From a checkpoint of a small transformer trained on Wikipedia: MLP 1024 SwiGLU, 25.9M parameters.
MLP neurons of a small language model. Each row is named by its layer, matrix (gate and up: input weights) and neuron, and shows model dimensions 320-383. Each number is 50 + 12 x the weight over its row's rms, rounded and kept within 0 to 99. A neuron's up and down rows have the sign that makes its largest values positive.
A block is one neuron, or neurons of one layer that tend to fire together. After each block is what it responds to, as a language model described it from the Wikipedia text at the highest values.

L3.gate257:32 56 61 60 64 33 67 49 45 55 59 37 38 47 56 51 42 42 39 62 59 37 31 32 45 48 47 41 52 69 21 38 76 49 46 46 60 48 54 38 61 45 51 57 42 40 42 46 36 61 59 43 56 48 53 43 47 32 45 46 47 47 51 49
L3.up257:65 31 49 39 49 44 42 55 54 49 60 39 43 59 49 49 54 48 42 37 62 42 38 47 50 61 45 23 51 48 67 46 50 53 71 61 33 55 41 38 55 41 54 47 54 54 58 41 47 53 33 53 33 70 26 47 73 52 61 38 42 73 21 46
L3.gate433:41 38 57 42 42 54 60 50 52 42 61 43 58 45 47 41 44 42 49 42 39 30 60 47 60 47 45 54 51 59 29 73 43 42 31 42 61 56 48 40 57 45 66 55 39 26 52 54 67 44 61 54 55 54 32 47 35 48 64 58 49 57 61 62
L3.up433:62 49 58 47 53 24 64 53 51 46 47 49 52 27 41 39 51 39 42 44 56 35 43 48 54 61 29 55 40 62 55 37 32 42 45 58 44 53 40 49 43 73 53 69 48 64 28 58 70 39 54 65 41 59 55 37 68 48 53 30 48 57 68 54
L3.gate449:36 54 47 33 60 56 35 57 43 49 47 47 52 56 41 41 37 56 38 52 42 46 48 46 46 51 55 41 52 57 60 40 55 38 72 54 41 30 50 56 46 42 46 44 41 41 46 28 45 45 21 71 38 25 38 38 56 56 33 49 56 45 66 56
L3.up449:58 14 46 56 57 57 41 63 68 57 63 57 52 80 71 46 48 55 47 55 34 60 60 59 56 42 54 42 69 48 28 50 46 50 54 38 66 53 46 49 57 49 51 45 31 67 55 39 54 47 37 63 58 36 51 35 43 52 43 37 61 46 59 61
L3.gate718:79 40 39 34 56 47 44 74 45 41 44 54 44 52 42 67 58 30 42 44 75 52 29 50 38 42 64 45 44 62 35 72 43 62 69 46 50 64 33 50 43 68 41 58 39 82 48 55 43 31 52 45 57 71 72 61 56 37 46 37 52 44 28 32
L3.up718:46 54 43 45 56 48 30 45 51 55 57 24 48 55 48 46 54 51 52 34 41 57 37 36 61 42 61 42 48 49 53 45 39 45 60 43 57 56 52 65 24 38 33 46 65 66 52 57 40 47 42 51 63 63 81 67 37 38 59 43 52 40 32 65
L3.gate721:50 51 52 80 45 38 44 53 50 58 42 70 45 18 50 49 48 52 37 37 50 21 18 73 64 51 54 44 50 45 58 42 73 32 60 70 45 64 67 55 33 37 67 70 57 59 45 59 51 58 59 65 61 53 55 50 31 46 60 67 44 78 38 46
L3.up721:33 58 42 85 75 39 67 54 51 29 60 50 65 45 34 79 45 51 77 51 53 41 52 53 44 39 63 29 50 34 36 63 74 62 48 60 50 47 58 70 33 60 72 63 50 30 47 72 45 49 37 64 82 35 50 67 37 54 53 56 54 74 45 49
L3.gate946:48 71 64 64 42 55 37 30 30 58 40 49 77 45 68 63 57 54 68 35 25 43 53 64 34 52 53 62 45 63 65 18 46 27 53 54 51 59 64 44 51 47 31 50 51 24 44 26 56 49 41 62 42 41 62 38 42 55 50 43 37 54 48 42
L3.up946:51 72 41 51 63 59 52 78 64 66 48 59 38 76 58 33 60 65 66 57 61 54 36 47 58 39 45 33 30 61 45 61 43 61 69 61 41 49 67 44 52 56 35 62 69 68 65 39 28 53 54 51 48 49 61 44 53 57 57 22 27 36 53 36
L3.gate1019:52 47 43 52 47 41 55 52 23 56 43 57 46 46 34 50 55 48 59 52 74 38 59 31 59 47 55 39 26 32 48 84 58 66 49 66 58 72 52 54 54 77 51 73 33 48 57 25 57 57 50 48 53 65 27 54 52 44 51 31 31 59 40 56
L3.up1019:55 55 38 33 37 80 20 27 58 54 62 53 48 54 37 48 42 72 53 76 45 68 38 37 60 37 57 55 54 57 59 28 59 65 14 42 40 55 47 48 44 59 47 66 33 68 57 55 64 47 49 71 52 53 74 53 35 52 72 32 53 69 24 47
L3.gate1020:57 30 67 66 55 39 34 59 49 32 57 41 56 44 18 65 52 58 65 37 48 47 51 46 44 67 50 48 21 56 36 33 35 50 26 57 58 60 50 45 66 65 51 38 43 51 68 52 57 61 58 52 57 69 54 61 38 44 46 25 58 37 54 27
L3.up1020:41 57 73 57 54 60 57 64 63 54 40 42 43 52 52 35 13 52 48 68 63 59 55 55 65 61 53 59 65 57 49 78 37 52 51 45 54 62 61 33 46 56 43 52 58 59 40 55 54 76 33 46 32 31 66 44 42 52 64 59 66 53 52 28
Description: Mid-word continuation pieces

L2.gate258:51 45 58 70 62 59 56 57 52 35 50 53 54 42 53 66 54 58 34 37 43 47 59 51 75 39 67 56 79 30 39 46 62 51 34 47 36 36 24 53 55 57 53 81 68 58 77 41 53 48 53 60 55 59 54 62 36 52 43 66 47 50 69 58
L2.up258:74 41 14 47 56 50 42 53 47 49 48 62 50 54 38 59 49 42 46 39 42 35 60 21 71 40 37 43 71 29 43 45 61 47 41 64 65 55 49 51 62 61 57 67 66 47 53 53 41 65 52 47 52 66 54 48 46 53 47 36 38 30 39 38
L2.gate320:65 40 44 68 38 37 60 55 49 43 38 60 43 43 55 67 52 38 50 70 64 74 62 50 55 54 50 42 56 48 57 35 52 32 53 42 23 37 58 27 63 44 51 67 54 54 66 60 62 54 45 42 47 60 57 46 36 23 49 61 44 20 29 70
L2.up320:54 51 58 40 63 46 42 51 44 45 42 51 31 62 39 49 48 30 62 43 56 59 86 46 37 46 62 40 65 54 62 54 76 50 45 34 46 61 62 65 54 32 35 47 46 34 45 57 44 43 27 49 43 57 35 39 53 62 69 42 67 53 43 53
L2.gate548:67 48 52 66 49 48 51 38 67 54 62 28 78 46 41 58 65 40 19 58 46 65 59 45 58 23 52 47 62 27 59 52 43 38 45 17 46 35 27 41 50 54 66 44 60 55 38 39 61 73 36 41 57 48 35 63 32 46 66 62 70 65 40 51
L2.up548:36 65 44 38 58 71 40 43 45 64 36 59 71 58 43 67 67 30 43 63 29 60 62 61 80 45 53 52 59 42 56 37 64 45 40 52 51 63 45 82 55 54 68 45 47 53 42 60 76 43 44 37 41 40 59 70 25 66 38 45 57 38 50 44
L2.gate635:72 35 44 46 64 50 61 32 78 61 52 48 52 46 58 58 51 70 47 35 38 64 47 58 81 48 63 65 61 42 48 62 49 54 41 49 47 58 53 52 32 64 43 63 67 55 37 37 38 55 27 48 70 53 61 50 67 76 37 54 53 45 43 62
L2.up635:55 51 49 69 51 30 43 40 39 63 68 58 43 40 41 29 42 56 49 38 42 35 59 55 53 56 40 76 54 28 67 59 92 45 47 54 37 40 41 64 50 54 31 82 59 56 61 40 34 58 63 56 59 55 42 39 71 71 57 57 41 45 35 67
L2.gate778:40 57 47 57 45 49 67 45 57 51 40 53 36 37 30 54 40 42 42 49 29 60 45 48 68 70 48 34 75 42 36 58 47 32 32 52 44 69 52 38 39 36 48 45 56 83 48 28 49 40 70 63 23 53 54 38 43 71 67 64 31 40 59 43
L2.up778:37 53 39 62 48 41 54 57 59 35 49 64 57 08 67 67 51 54 41 47 62 36 49 47 63 57 45 50 58 43 39 47 45 37 31 47 59 60 69 36 73 48 39 58 68 59 56 56 30 31 51 50 52 74 46 42 55 45 63 68 39 52 61 43
L2.gate872:56 72 38 56 48 41 54 50 61 46 31 59 50 55 47 74 31 64 80 34 39 42 59 54 42 34 67 54 46 63 35 43 43 65 45 54 50 48 66 56 52 40 69 39 52 59 51 51 62 75 35 59 50 45 66 45 69 64 50 65 43 44 46 59
L2.up872:36 49 58 29 66 37 36 43 62 59 61 58 47 31 61 41 47 68 55 52 46 38 44 37 78 56 53 62 48 47 35 43 40 55 31 37 66 33 73 59 62 42 47 70 71 57 51 45 66 23 61 43 54 48 25 61 35 50 46 66 45 55 38 62
L2.gate960:50 49 35 48 80 60 46 59 61 54 44 44 41 54 54 72 51 50 54 46 67 39 49 75 37 76 53 42 51 34 33 74 80 75 46 54 34 56 48 34 33 44 34 50 65 36 46 58 61 53 40 41 46 47 55 53 44 67 32 44 34 58 58 66
L2.up960:62 66 31 59 58 67 50 31 65 51 44 60 43 39 48 51 45 42 41 44 21 51 40 74 59 61 64 52 49 54 62 40 50 46 54 47 58 54 42 62 44 48 41 59 61 50 28 47 63 62 52 49 66 54 67 64 49 57 37 60 52 46 37 57
L2.gate1021:53 66 47 51 63 48 47 37 61 59 42 57 52 06 72 47 57 44 43 47 49 48 32 57 67 33 42 51 68 50 57 56 52 73 42 59 46 62 58 57 54 30 28 73 73 55 40 16 42 45 49 58 52 43 43 51 50 81 43 56 48 61 35 66
L2.up1021:50 31 27 65 57 74 56 49 60 58 50 55 50 57 78 37 54 36 65 54 43 41 47 66 73 50 55 52 40 42 58 45 50 38 37 59 53 48 62 44 62 32 19 66 85 59 67 58 51 63 52 39 48 73 38 34 51 59 31 47 49 37 58 29
Description: Place-name completions

L2.gate70:59 54 45 41 44 39 58 59 65 31 39 79 55 44 38 27 71 65 44 57 72 49 60 45 57 61 46 50 44 52 64 50 32 57 56 52 45 83 61 42 51 56 49 49 30 46 52 53 47 36 51 55 39 51 40 59 61 58 23 31 41 50 60 38
L2.up70:61 40 36 52 52 40 46 67 50 33 59 62 58 40 61 35 36 51 37 72 56 52 42 49 47 63 42 40 40 33 48 49 44 23 56 61 52 69 50 63 42 48 46 59 58 55 44 46 66 41 66 50 49 36 52 45 38 51 40 57 34 39 57 47
L2.gate363:81 34 37 60 45 53 57 34 42 39 43 28 38 47 22 47 62 44 43 43 39 41 56 39 33 66 61 56 27 68 48 34 72 65 27 44 61 29 59 49 44 46 47 23 52 67 58 49 55 59 42 61 46 62 46 47 35 68 46 59 44 66 64 76
L2.up363:60 66 37 44 53 54 53 54 56 68 36 37 50 42 34 39 53 62 50 58 66 46 58 39 49 22 59 52 28 56 49 55 68 63 41 61 54 48 42 62 55 63 61 40 42 58 51 51 50 53 60 65 56 49 43 66 56 42 35 48 43 48 59 68
L2.gate380:59 59 39 43 71 53 43 65 64 56 34 76 58 41 65 41 75 61 40 64 40 39 51 51 52 36 67 47 32 51 38 59 52 52 50 46 48 48 66 43 49 60 58 46 60 54 75 52 50 57 43 49 59 64 64 55 72 58 24 48 48 52 41 62
L2.up380:68 47 60 63 44 45 50 42 54 53 50 46 47 28 47 41 32 67 67 59 21 62 41 20 78 10 51 59 32 44 61 61 47 78 64 39 41 48 46 27 70 38 44 39 59 42 47 45 56 67 52 63 47 77 40 52 60 50 50 38 45 46 34 76
L2.gate498:52 54 36 53 63 32 54 44 69 48 64 48 50 43 70 28 53 52 64 57 41 40 56 62 25 74 61 39 55 50 43 58 34 33 39 32 46 39 73 42 57 52 53 60 62 55 69 58 46 54 77 45 52 67 34 36 61 47 51 40 18 41 73 40
L2.up498:58 53 53 44 79 41 34 46 51 21 43 46 51 42 45 69 30 75 50 62 57 62 64 46 56 58 64 54 55 27 51 55 57 32 24 29 31 47 51 26 37 21 41 62 60 46 55 57 84 49 50 45 57 44 32 59 51 61 47 52 38 39 43 49
L2.gate537:56 58 64 50 69 39 37 45 44 38 38 72 42 49 28 51 67 48 55 43 44 47 61 40 25 58 42 61 53 38 60 43 59 35 80 41 43 39 68 41 47 41 63 34 52 79 35 66 43 47 43 49 49 54 67 38 56 56 42 38 63 36 46 39
L2.up537:52 42 47 48 38 54 60 50 41 46 52 71 15 52 31 57 44 34 56 42 56 29 49 40 33 56 62 41 46 63 57 55 52 58 70 40 36 52 44 46 56 53 37 61 69 69 51 61 31 55 70 63 54 40 49 42 55 51 43 44 32 39 48 38
L2.gate785:73 49 35 54 46 34 40 55 43 40 55 39 36 66 50 63 77 45 56 60 58 37 47 61 44 52 58 51 37 50 45 44 49 63 44 58 34 46 55 48 44 40 69 39 56 44 64 49 39 38 59 48 32 39 62 63 36 39 73 51 44 60 50 35
L2.up785:57 52 58 52 63 34 43 75 51 47 46 56 49 73 51 60 59 47 52 62 86 46 54 40 63 46 58 33 17 40 66 38 49 51 36 71 65 45 54 48 52 52 59 69 66 32 52 75 41 50 65 39 51 53 37 62 46 48 55 41 41 51 32 46
L2.gate847:88 49 50 32 55 45 54 61 58 40 62 63 37 76 50 37 62 35 36 54 45 48 60 41 59 61 75 36 50 44 65 77 58 53 38 63 44 59 49 63 54 55 65 66 65 45 35 72 50 52 34 62 62 46 48 39 46 36 37 61 67 38 57 40
L2.up847:73 48 46 50 61 57 57 42 43 33 60 68 32 42 62 40 65 61 39 53 53 47 63 44 48 58 49 21 50 60 51 65 70 66 43 44 45 49 68 67 63 49 61 61 41 47 32 66 57 55 54 54 63 69 47 54 42 38 62 56 60 30 55 42
L2.gate932:50 50 53 40 49 29 59 21 29 37 49 23 34 45 65 36 50 60 67 52 54 62 62 35 46 58 54 33 60 53 46 60 35 60 58 42 30 47 44 31 45 51 57 46 77 58 44 56 46 53 58 51 39 43 47 51 65 62 23 62 33 50 68 45
L2.up932:49 59 56 37 61 56 45 50 44 46 33 63 44 46 48 56 50 57 50 55 55 43 51 45 36 49 60 75 57 56 53 45 42 43 61 58 47 41 71 65 63 59 55 54 47 65 44 43 54 53 40 70 21 49 59 65 56 54 28 49 59 32 49 47
Description: Second piece of split names

L3.gate88:61 57 62 47 61 42 47 43 79 38 46 47 53 16 48 33 59 50 44 41 44 40 54 37 40 41 52 29 55 24 50 75 44 39 54 36 33 63 64 89 45 48 25 53 44 42 59 50 34 51 50 46 38 58 59 59 60 48 46 46 49 44 41 54
L3.up88:55 66 85 39 55 31 43 50 36 49 60 23 44 64 73 68 43 46 45 61 47 68 55 29 49 48 53 47 57 65 39 75 53 48 55 46 34 42 52 60 53 62 48 55 49 32 51 46 44 62 41 61 46 55 69 46 54 68 38 48 54 67 31 51
L3.gate102:47 68 32 30 49 66 52 47 54 43 48 62 54 65 56 74 53 64 66 44 46 56 41 69 44 43 35 27 43 49 52 38 38 46 61 52 63 47 52 50 40 34 33 30 66 48 32 49 59 50 40 60 57 60 50 69 57 40 87 50 42 19 56 51
L3.up102:47 43 42 51 41 59 37 43 50 54 64 28 60 49 45 46 68 54 36 52 51 60 57 47 59 57 52 69 73 53 62 34 49 57 51 54 51 58 47 42 40 43 56 70 50 45 35 66 54 47 43 57 39 65 53 56 87 48 69 56 38 45 51 41
L3.gate566:57 70 37 42 56 68 47 34 33 52 45 45 41 59 52 66 48 65 34 45 53 57 58 47 71 35 67 38 28 50 50 28 35 40 51 43 37 28 64 78 46 30 43 62 49 43 54 62 54 52 52 56 34 57 64 52 99 51 50 39 47 22 56 58
L3.up566:50 57 41 47 45 49 31 29 65 57 56 44 31 57 39 65 47 54 47 62 60 68 58 59 69 58 52 48 35 43 40 26 33 51 39 40 52 33 60 50 61 58 24 33 43 39 52 60 39 37 54 44 51 68 44 56 86 51 58 48 47 28 45 54
L3.gate601:50 51 57 47 41 33 62 57 17 28 57 62 47 39 51 38 56 60 49 63 51 63 30 55 42 45 30 42 55 61 64 40 46 49 64 49 08 50 49 34 57 57 56 52 51 38 54 42 66 56 31 58 57 40 48 47 66 66 55 45 71 37 54 51
L3.up601:35 40 59 59 36 35 71 50 54 31 66 48 46 48 52 57 43 65 50 59 51 53 35 41 32 61 58 61 35 67 45 52 59 43 65 44 46 48 66 59 52 51 60 45 46 58 52 65 49 52 39 56 57 35 44 49 44 42 58 49 50 51 72 57
L3.gate802:72 57 39 21 58 41 71 44 51 44 46 55 67 47 35 49 47 47 58 65 29 48 35 52 44 55 45 56 48 56 42 77 49 51 56 39 63 36 54 56 40 54 49 57 27 57 52 21 36 53 41 43 70 62 71 57 77 65 12 55 56 45 65 68
L3.up802:62 58 58 28 52 55 33 59 51 43 62 55 61 58 38 77 37 58 61 53 15 45 42 58 61 43 63 58 35 21 59 70 31 58 44 53 46 35 52 47 38 35 51 44 45 54 67 62 49 35 20 49 63 34 39 77 47 47 72 49 45 36 53 58
L3.gate860:31 84 45 51 73 57 32 46 79 37 46 55 47 55 48 28 57 54 47 62 49 41 29 42 74 60 40 60 59 36 55 65 39 54 60 53 53 69 61 45 74 40 59 68 68 55 53 56 66 41 30 67 66 60 63 42 37 39 41 61 42 25 63 45
L3.up860:62 51 46 34 52 61 56 71 47 39 46 66 51 60 47 58 36 77 51 60 45 35 55 57 26 48 40 55 61 55 52 40 58 44 40 54 38 29 63 40 67 43 66 53 51 68 47 54 35 33 37 51 39 50 59 51 59 57 36 30 53 49 57 61
L3.gate896:48 42 45 52 50 22 61 70 31 60 38 41 65 70 35 61 78 60 61 52 49 56 54 39 31 47 67 51 24 56 56 63 49 39 33 42 40 64 46 51 57 61 48 43 58 46 66 52 45 78 43 48 46 49 41 70 53 61 32 38 14 29 55 53
L3.up896:55 26 47 46 61 49 49 68 42 61 57 54 62 44 32 43 62 48 38 53 41 70 55 54 56 51 61 61 33 67 35 45 56 31 43 66 62 43 58 80 53 69 70 42 56 51 50 85 48 56 49 44 53 58 37 36 38 41 42 54 67 42 38 38
L3.gate964:43 39 53 54 52 50 44 46 53 70 50 34 62 58 50 57 54 56 50 30 35 46 36 50 41 65 53 70 47 31 49 43 48 58 49 59 44 24 39 66 46 41 37 28 40 49 51 53 41 63 41 64 37 35 46 42 49 64 48 52 50 43 53 65
L3.up964:58 52 39 48 43 33 63 63 46 49 35 58 36 68 31 58 30 54 47 36 60 53 63 52 49 43 46 56 40 61 42 44 66 66 57 58 57 49 34 49 55 84 58 57 33 63 54 30 52 54 60 67 50 56 50 35 59 70 49 44 50 31 36 58
Description: Chinese romanization syllable pieces

L4.gate1015:57 61 36 43 46 26 53 59 47 25 38 38 41 34 54 32 48 31 43 61 39 39 52 55 53 54 49 61 61 63 63 44 61 42 47 25 58 59 29 58 53 57 64 69 58 50 67 41 52 56 46 27 45 43 48 51 27 65 36 54 39 44 55 79
L4.up1015:39 52 49 43 40 31 51 49 69 57 36 44 44 50 37 29 53 20 56 56 43 53 66 38 64 52 48 43 42 43 62 39 39 27 57 47 54 47 35 50 50 48 46 51 54 62 47 36 45 59 70 51 33 37 30 48 39 53 22 49 38 48 73 56
Description: Mid-word consonant fragments

L4.gate861:50 50 50 54 36 59 52 19 69 61 54 34 52 57 62 44 30 38 55 74 48 39 54 52 36 43 63 33 63 54 83 68 56 51 46 70 57 45 56 52 51 50 47 32 33 62 58 42 64 54 39 48 35 49 76 67 57 43 60 43 59 53 52 40
L4.up861:50 50 42 43 63 33 41 62 60 68 50 65 31 32 32 47 48 55 43 65 48 55 61 27 80 56 54 35 51 42 43 55 63 51 56 35 39 59 32 58 50 66 48 35 34 53 40 78 39 56 57 74 49 42 45 47 60 44 27 55 45 53 56 57
Description: Mid-word foreign name fragments

L3.gate283:76 43 34 75 67 44 51 63 58 48 43 41 54 54 65 36 39 49 27 45 42 68 57 42 75 69 51 31 63 46 55 46 53 49 63 21 57 53 51 57 59 36 56 34 41 33 32 36 35 45 44 32 68 52 58 41 39 42 35 72 54 61 47 69
L3.up283:27 43 47 47 40 70 44 69 48 52 26 29 50 50 61 64 58 45 61 61 68 52 53 49 67 51 60 78 55 57 52 51 44 39 48 49 55 51 58 46 63 64 35 59 51 51 63 39 65 40 82 43 87 46 51 52 52 58 66 45 42 67 60 51
L3.gate309:61 76 61 34 34 52 41 40 59 53 55 37 59 61 31 65 73 41 41 51 65 31 14 46 38 66 46 54 50 54 66 39 49 54 47 38 32 65 28 55 36 62 42 37 56 57 43 71 29 55 37 53 57 49 70 44 17 46 52 43 43 45 48 53
L3.up309:77 56 23 64 38 41 50 54 45 14 45 23 61 35 45 62 66 35 52 43 32 44 30 52 33 47 37 40 67 71 47 27 55 54 49 44 58 49 50 38 26 59 46 42 54 59 56 55 61 59 72 56 35 59 61 43 45 40 54 49 50 31 37 37
L3.gate382:67 57 41 42 58 47 48 38 60 64 44 46 32 21 50 73 53 53 51 38 41 58 39 41 64 66 59 49 70 39 66 43 48 55 32 35 40 55 52 55 43 44 65 49 75 44 55 26 60 48 58 43 61 31 26 51 22 64 66 69 52 28 42 49
L3.up382:51 57 36 46 54 55 35 66 78 55 47 33 38 38 56 36 46 56 28 58 47 61 45 56 45 30 51 57 54 47 63 62 47 50 70 78 49 57 49 32 43 46 38 78 54 52 78 38 43 54 47 51 74 72 47 50 64 46 71 44 55 20 32 43
L3.gate469:51 65 50 45 51 51 29 59 46 44 45 45 46 35 35 42 66 43 60 52 58 43 47 28 65 39 48 48 54 58 42 50 38 51 43 52 66 41 53 46 55 65 54 62 61 42 36 28 49 59 64 53 50 54 46 49 39 52 57 51 37 32 50 28
L3.up469:47 33 40 46 49 57 46 58 49 28 52 38 41 55 42 34 50 61 35 64 83 34 62 57 32 54 42 79 58 47 53 47 61 44 49 59 42 49 46 20 52 30 66 71 47 53 46 38 53 46 52 42 46 55 59 53 48 81 61 47 51 56 46 42
L3.gate514:43 55 63 64 54 52 60 32 33 31 49 44 60 38 51 52 47 72 36 61 67 30 28 71 47 66 65 49 43 45 70 45 67 38 58 62 39 52 34 51 64 53 43 45 38 15 56 47 44 61 31 58 48 50 53 51 51 59 51 34 47 63 39 48
L3.up514:52 50 26 40 39 40 43 61 49 63 40 48 53 54 69 63 59 62 41 64 67 31 41 57 61 42 57 46 35 36 59 47 65 37 72 22 27 52 42 54 55 57 46 35 34 57 44 43 56 49 32 59 67 55 55 51 41 54 57 39 48 62 43 49
L3.gate767:73 74 47 52 53 16 50 56 70 46 65 49 45 42 32 45 57 60 66 26 45 44 30 45 53 45 45 25 54 42 36 52 38 41 57 62 48 32 47 48 58 76 46 56 72 51 74 37 56 67 39 52 44 50 44 44 46 51 57 56 41 45 52 33
L3.up767:66 39 60 61 47 55 44 53 66 48 39 75 59 24 60 65 81 64 43 33 56 58 31 62 58 54 42 47 62 44 35 44 37 51 57 32 47 60 73 33 47 66 55 54 54 57 60 66 70 42 29 50 56 48 41 43 26 48 52 39 62 45 43 39
L3.gate848:75 38 54 59 53 46 74 42 72 56 34 37 44 30 53 47 64 62 30 46 64 66 59 53 36 46 26 50 63 46 60 54 62 63 55 52 61 27 49 53 24 56 60 78 66 29 51 49 27 64 47 62 35 30 45 55 34 55 47 64 43 49 52 31
L3.up848:82 61 51 56 52 69 59 54 52 52 46 48 54 49 51 45 68 56 69 38 61 50 65 46 57 52 49 52 92 44 54 48 37 48 45 56 30 54 47 41 45 42 48 56 63 30 51 50 56 53 46 75 47 43 50 60 50 45 51 48 41 50 46 45
L3.gate1015:52 41 58 42 68 67 62 52 48 23 42 27 49 30 38 63 54 51 42 56 39 45 45 55 50 73 39 51 72 31 39 40 38 47 49 57 55 49 65 58 26 62 54 32 67 65 69 61 42 59 40 40 61 42 51 33 46 50 41 34 18 36 70 26
L3.up1015:52 68 38 35 42 70 74 40 61 28 39 56 38 48 54 50 49 57 32 24 46 71 40 48 61 50 38 40 50 43 79 51 47 46 46 35 41 58 55 66 53 76 43 55 65 22 41 71 57 50 41 52 58 68 46 50 51 79 54 66 39 25 39 49
Description: Mid-word name fragments